Weights of a small GPT-style language model, trained from scratch on English Wikipedia.
Size: width 192, 3 heads of 64.
MLP neurons of a small language model. Each row is named by its layer, matrix (gate and up: input weights) and neuron, and shows model dimensions 16-111. Each number is 200 + 20 x the weight over its row's rms, rounded and kept within 0 to 999. A neuron's up and down rows have the sign that makes its largest values positive.
After each neuron's rows, "fires on" lists the tokens most often at its 100 highest values on Wikipedia text that the model never trained on.

L17.gate242,187,202,217,135,213,235,218,184,222,215,191,223,202,207,180,188,192,196,197,191,227,221,185,184,206,213,193,192,202,184,192,189,218,189,175,219,207,187,240,168,200,230,210,246,252,216,194,194,216,169,195,193,208,165,222,173,189,225,238,152,215,215,193,178,204,170,206,200,185,198,178,161,213,209,173,212,215,186,244,212,193,190,199,235,160,207,205,180,228,214,195,203,193,181,200,216
L17.up242,211,209,197,176,174,199,190,196,207,195,207,203,219,194,176,204,204,209,195,206,181,181,218,176,197,196,225,167,235,195,196,179,231,220,211,190,174,185,196,175,199,196,206,169,218,174,225,205,192,175,203,187,219,205,224,219,200,171,181,200,191,159,226,197,185,200,235,191,198,208,199,220,183,202,190,193,227,188,219,179,225,200,204,208,222,202,173,205,200,184,147,200,212,177,211,200
fires on: "ol", " re", "ed", "re", "g", "v"

L13.gate72,189,210,204,160,161,150,207,204,193,223,201,218,184,205,174,228,201,184,198,176,205,184,180,160,184,205,179,207,218,169,182,193,205,184,194,199,229,169,197,206,150,182,197,201,200,211,186,220,174,200,171,189,202,182,185,194,213,203,225,184,213,196,176,223,221,193,222,181,147,209,247,214,230,196,192,204,194,167,204,216,156,193,185,170,197,230,193,179,225,195,170,213,229,219,208,211
L13.up72,208,216,223,184,211,209,189,184,201,224,159,217,186,145,212,212,196,182,171,179,203,221,181,205,182,200,210,181,212,167,204,188,190,171,206,203,192,174,201,193,198,196,244,209,218,193,197,185,222,205,178,183,188,236,199,205,214,147,179,209,208,186,192,240,198,212,190,172,208,209,192,217,192,192,200,171,219,195,222,202,171,192,243,210,207,226,234,176,212,162,186,225,196,197,207,223
fires on: " of", " that", " which"

L12.gate58,198,166,186,221,211,232,200,222,207,151,210,202,167,209,207,160,202,188,197,179,189,159,191,220,224,200,210,182,192,191,203,194,216,179,186,190,215,192,205,189,223,179,194,197,189,174,191,211,207,213,197,193,201,170,212,200,192,184,205,210,198,206,172,204,214,205,216,175,215,197,199,198,246,187,184,262,228,173,198,190,224,223,226,157,224,215,160,167,202,210,183,187,186,171,210,158
L12.up58,196,180,187,213,205,178,222,224,179,228,228,223,175,162,192,234,232,174,197,215,164,191,224,211,230,205,199,196,229,225,188,162,192,179,193,191,211,155,212,181,182,145,220,170,193,207,207,177,185,167,201,192,170,219,205,190,192,226,193,208,233,219,203,200,222,166,175,193,208,197,187,196,206,225,192,209,198,208,172,184,193,206,208,208,179,223,251,189,232,178,163,192,184,176,175,218
fires on: " that", " inv", " because", " said", " attack"

L17.gate47,194,188,197,199,204,184,230,161,172,160,184,169,190,189,198,193,188,233,207,222,203,194,199,173,179,194,189,169,215,212,208,186,222,206,196,218,183,179,202,187,195,220,195,175,232,230,203,244,203,218,206,201,213,178,178,195,217,183,148,226,239,217,228,204,223,210,189,197,213,198,218,189,245,193,185,184,224,193,195,191,188,196,165,209,203,191,181,192,213,165,180,172,194,177,202,170
L17.up47,175,235,175,207,202,186,214,193,207,203,203,205,222,181,201,203,191,196,200,184,237,237,229,212,203,236,184,206,200,209,238,202,193,225,195,172,198,217,239,178,218,218,190,225,235,196,219,203,177,211,188,202,166,213,209,201,234,189,168,217,178,200,225,202,209,206,180,213,190,214,191,197,250,189,193,177,209,192,206,238,200,188,180,202,196,201,201,211,212,216,199,203,214,189,153,223
fires on: " g", " w", " sp", " def", " d", " rem"

L5.gate17,198,215,221,195,219,187,183,194,203,184,193,181,202,191,199,184,159,155,204,193,228,205,206,206,204,190,204,180,195,180,224,225,201,181,219,216,207,220,197,187,238,190,179,189,210,182,212,201,176,174,245,229,213,196,172,187,197,208,203,200,182,190,197,199,186,197,211,220,192,193,182,213,190,205,200,238,197,190,199,207,217,252,173,205,237,189,217,186,172,200,190,223,188,206,185,207
L5.up17,198,205,191,207,233,191,170,203,217,197,214,207,190,185,178,188,206,230,171,187,175,177,178,220,176,196,164,210,208,200,231,227,190,208,215,180,246,196,164,218,175,176,199,206,205,205,214,166,253,216,220,184,193,204,199,222,224,192,216,200,231,169,173,179,203,218,189,160,186,216,197,190,185,195,206,164,201,240,224,188,187,192,215,213,202,159,182,198,172,191,245,204,213,168,185,148
fires on: "ak", "an", "sk", "ov", " Sw", "az"

L13.gate199,222,213,191,201,195,240,230,194,193,229,197,210,186,177,210,182,199,210,200,202,195,214,182,206,217,213,214,247,191,179,186,205,211,189,216,190,204,215,239,195,228,202,218,194,203,206,210,226,219,176,169,200,179,160,171,204,200,186,193,203,191,173,215,192,167,201,231,192,200,181,193,220,208,211,218,230,227,217,210,200,185,187,186,232,164,228,168,186,202,239,227,209,189,176,229,164
L13.up199,207,207,232,220,158,166,206,190,218,176,241,222,195,159,176,213,159,219,191,211,234,157,177,197,223,199,216,242,213,193,183,187,222,197,221,174,193,204,209,242,193,219,187,194,188,210,204,216,203,212,227,229,188,207,190,205,183,199,160,194,218,167,210,209,178,210,236,209,202,197,202,201,185,179,233,208,187,218,183,200,209,191,178,210,186,209,201,234,178,198,229,222,207,191,228,197
fires on: "t", "e", "les", "ad", "hen", "ry"

L18.gate123,214,181,213,181,186,208,183,214,191,213,202,217,188,214,205,209,220,172,198,209,178,177,175,169,199,199,180,227,213,169,167,201,210,199,189,208,222,201,182,193,198,176,221,184,196,233,177,214,212,176,195,196,230,227,167,216,227,183,219,213,196,185,209,152,221,230,165,220,190,197,208,212,221,212,175,187,208,210,199,227,203,200,191,176,175,178,226,188,191,187,189,204,185,205,179,174
L18.up123,182,220,189,227,169,176,220,221,197,177,196,177,188,198,175,227,193,154,193,201,210,172,168,193,196,201,233,196,192,194,195,186,205,163,219,203,227,226,215,188,189,178,222,229,207,188,218,212,169,198,195,228,151,206,193,185,173,161,219,183,225,217,219,204,204,225,199,214,220,228,206,223,241,213,184,186,186,214,203,216,186,213,209,204,222,185,231,192,195,189,165,221,161,215,173,202
fires on: "le", " en", " Re", "er", "e", "re"

L12.gate157,210,187,226,234,223,192,227,198,220,200,179,190,249,190,198,189,222,194,206,175,208,210,225,175,212,204,197,234,156,190,180,207,177,184,193,192,209,179,179,207,195,209,197,243,207,192,167,181,172,191,236,219,212,242,175,159,197,192,187,182,223,199,198,158,193,212,203,170,202,189,219,188,215,199,181,194,177,211,182,206,218,183,239,216,193,184,199,198,177,245,209,246,192,224,190,163
L12.up157,188,183,187,208,186,173,182,197,225,214,221,216,221,242,221,193,198,241,216,223,165,189,173,171,218,211,171,186,238,202,227,221,204,242,205,237,151,223,201,211,184,208,191,198,184,219,210,253,219,200,208,210,207,159,179,226,228,222,198,187,171,192,205,188,191,182,198,209,204,235,182,171,168,217,196,215,227,173,182,196,214,198,191,199,182,202,176,213,175,208,228,198,182,197,244,206
fires on: "0", "7", "5", "6", " 4", "3"

L9.gate31,213,214,178,176,196,173,187,199,206,190,210,217,209,205,208,250,188,207,195,206,207,228,181,198,186,238,189,175,222,204,211,213,179,197,208,197,178,218,206,215,209,208,194,217,176,195,210,190,187,192,218,208,176,218,202,201,203,231,161,221,183,191,183,189,195,222,158,192,207,176,236,204,202,262,173,203,218,214,165,219,202,213,229,161,189,196,241,185,204,223,227,195,212,211,209,177
L9.up31,208,192,196,198,205,208,248,219,210,190,174,204,198,171,223,144,189,204,211,176,204,196,201,209,192,191,184,194,208,205,180,185,198,220,193,176,192,191,170,223,189,198,195,208,193,203,229,206,212,211,211,197,212,211,212,200,201,215,204,209,208,228,226,185,194,218,197,203,161,248,225,171,225,202,202,191,219,196,200,207,192,175,216,192,213,194,171,197,202,207,193,236,184,209,207,146
fires on: "8", "7", ",", "9"

L10.gate211,199,199,192,187,215,190,230,201,209,270,206,172,185,189,216,218,186,226,193,192,194,226,171,205,206,209,226,218,206,192,214,242,212,159,188,208,214,225,217,185,181,232,200,223,223,189,231,214,194,187,193,211,183,160,191,210,190,178,171,178,206,191,173,221,230,186,199,202,213,193,200,207,198,212,213,209,201,192,187,195,210,180,226,226,150,238,215,185,214,242,235,189,176,172,207,178
L10.up211,224,221,176,216,165,191,164,195,210,211,176,187,198,197,190,203,197,204,152,209,178,206,215,229,212,197,159,199,179,188,204,222,194,196,208,199,185,191,216,199,181,206,157,214,202,221,230,199,178,191,195,177,232,168,206,231,222,203,216,196,210,202,209,202,220,211,176,184,212,193,178,170,207,215,218,191,180,200,167,172,184,204,207,204,230,208,214,221,212,191,243,203,163,203,231,195
fires on: "th", "t", "es", "les", "ep", "ther"

L10.gate206,236,217,194,189,202,203,196,210,210,215,185,216,206,227,237,225,179,252,198,218,203,242,224,174,190,178,198,206,196,221,153,189,213,190,249,228,220,168,199,216,192,216,210,180,227,252,171,197,167,207,200,197,173,213,192,181,207,174,186,208,192,203,213,182,147,208,219,189,224,205,223,232,176,183,180,183,196,192,248,205,202,190,201,201,228,218,197,207,191,216,188,224,209,203,218,236
L10.up206,164,178,250,184,205,194,175,196,167,229,214,202,153,197,162,198,209,210,218,192,208,185,204,200,194,165,206,231,192,217,162,213,205,210,172,201,213,191,192,241,223,187,221,191,202,232,224,207,181,215,189,178,233,209,192,192,251,207,194,171,209,223,202,205,181,165,178,214,213,240,195,202,222,243,186,224,218,209,166,196,207,201,178,191,192,191,189,225,182,229,201,203,242,192,179,212
fires on: "en", "in", "ep", " 195", "ra"

L15.gate22,208,196,202,182,224,199,196,192,220,207,215,217,206,172,198,193,204,186,211,170,222,253,212,192,168,204,204,230,197,193,189,206,204,190,186,199,213,201,200,186,171,223,208,225,197,233,206,200,233,187,224,192,231,199,170,191,211,179,194,172,188,186,243,183,171,182,203,179,169,218,213,212,150,192,208,225,190,177,193,215,206,190,182,202,190,216,221,210,206,232,204,186,175,175,215,180
L15.up22,201,217,132,203,190,176,199,197,157,239,191,211,191,197,180,207,186,202,189,194,194,221,204,187,233,223,207,229,222,192,205,209,221,202,214,226,176,198,205,167,204,204,204,216,158,170,203,180,191,210,179,197,235,229,181,202,196,169,200,218,213,205,235,204,203,213,194,188,221,193,216,214,175,204,204,187,212,215,161,201,210,185,227,182,198,185,196,178,219,226,218,253,209,189,199,172
fires on: "I", " I", ".", "ac"

L17.gate163,189,236,191,232,226,218,175,169,228,187,217,208,229,209,194,221,215,228,177,192,147,174,210,181,232,201,182,226,140,201,197,198,165,206,160,185,205,218,194,180,190,192,203,205,171,224,168,213,198,218,222,241,237,163,216,203,242,177,199,215,231,239,189,192,216,202,213,192,223,205,240,207,187,180,201,233,220,203,188,228,243,193,218,196,198,162,186,197,181,204,227,193,201,172,187,190
L17.up163,238,182,223,214,203,199,197,211,219,207,187,236,240,236,219,196,200,220,180,193,204,192,223,180,195,221,189,218,205,163,201,214,151,236,178,220,203,229,199,236,222,208,183,208,246,231,227,175,203,183,220,185,206,188,177,204,237,206,197,208,208,202,201,189,190,207,204,194,211,198,201,150,198,194,221,194,168,176,164,198,179,207,209,174,199,196,179,212,183,212,208,206,195,190,221,165
fires on: "5", "4", "3", "9", " than", "6"

L16.gate163,173,189,231,166,191,196,194,221,230,201,185,217,175,221,211,212,191,190,166,193,201,199,172,173,200,194,184,205,229,191,222,180,215,219,169,204,190,227,206,204,231,167,209,212,196,217,208,201,212,160,248,213,222,216,230,213,169,232,183,171,212,185,203,209,167,203,219,187,188,178,196,217,212,219,221,194,217,207,199,247,192,185,189,206,191,207,206,214,189,226,179,193,200,225,193,208
L16.up163,230,185,227,160,198,194,187,192,247,184,180,202,171,171,221,192,192,184,198,163,194,197,240,214,208,218,219,207,210,178,196,192,188,219,239,209,181,221,206,222,210,201,206,221,192,232,195,215,198,212,177,196,178,241,203,227,212,220,195,199,198,204,219,223,189,222,235,233,169,224,201,141,180,216,217,172,228,182,199,168,220,157,201,207,172,194,208,215,191,174,191,164,225,167,244,180
fires on: "7", "0", "9", "8", "c"

L10.gate239,176,201,206,193,185,192,210,230,223,171,211,190,200,215,207,198,219,194,217,205,206,200,230,226,197,181,203,198,187,195,210,205,158,221,208,189,207,192,192,217,208,179,189,223,206,196,200,181,197,189,235,188,185,217,214,192,172,218,207,192,172,195,212,227,200,199,191,174,226,197,244,220,219,179,198,208,191,227,205,201,170,194,204,200,240,239,213,218,224,205,212,193,227,218,197,205
L10.up239,241,201,178,183,198,202,242,192,177,167,210,194,219,203,229,212,226,200,209,172,196,183,202,205,189,199,210,201,181,223,231,184,203,217,188,218,240,182,197,181,222,218,183,213,200,178,175,198,198,245,212,173,200,203,180,179,217,209,205,204,168,179,191,191,212,227,233,179,189,204,207,197,204,169,204,196,217,232,197,177,197,197,221,199,220,192,205,199,238,191,196,189,218,208,210,200
fires on: ",", " m", " football", "st", "ph", " l"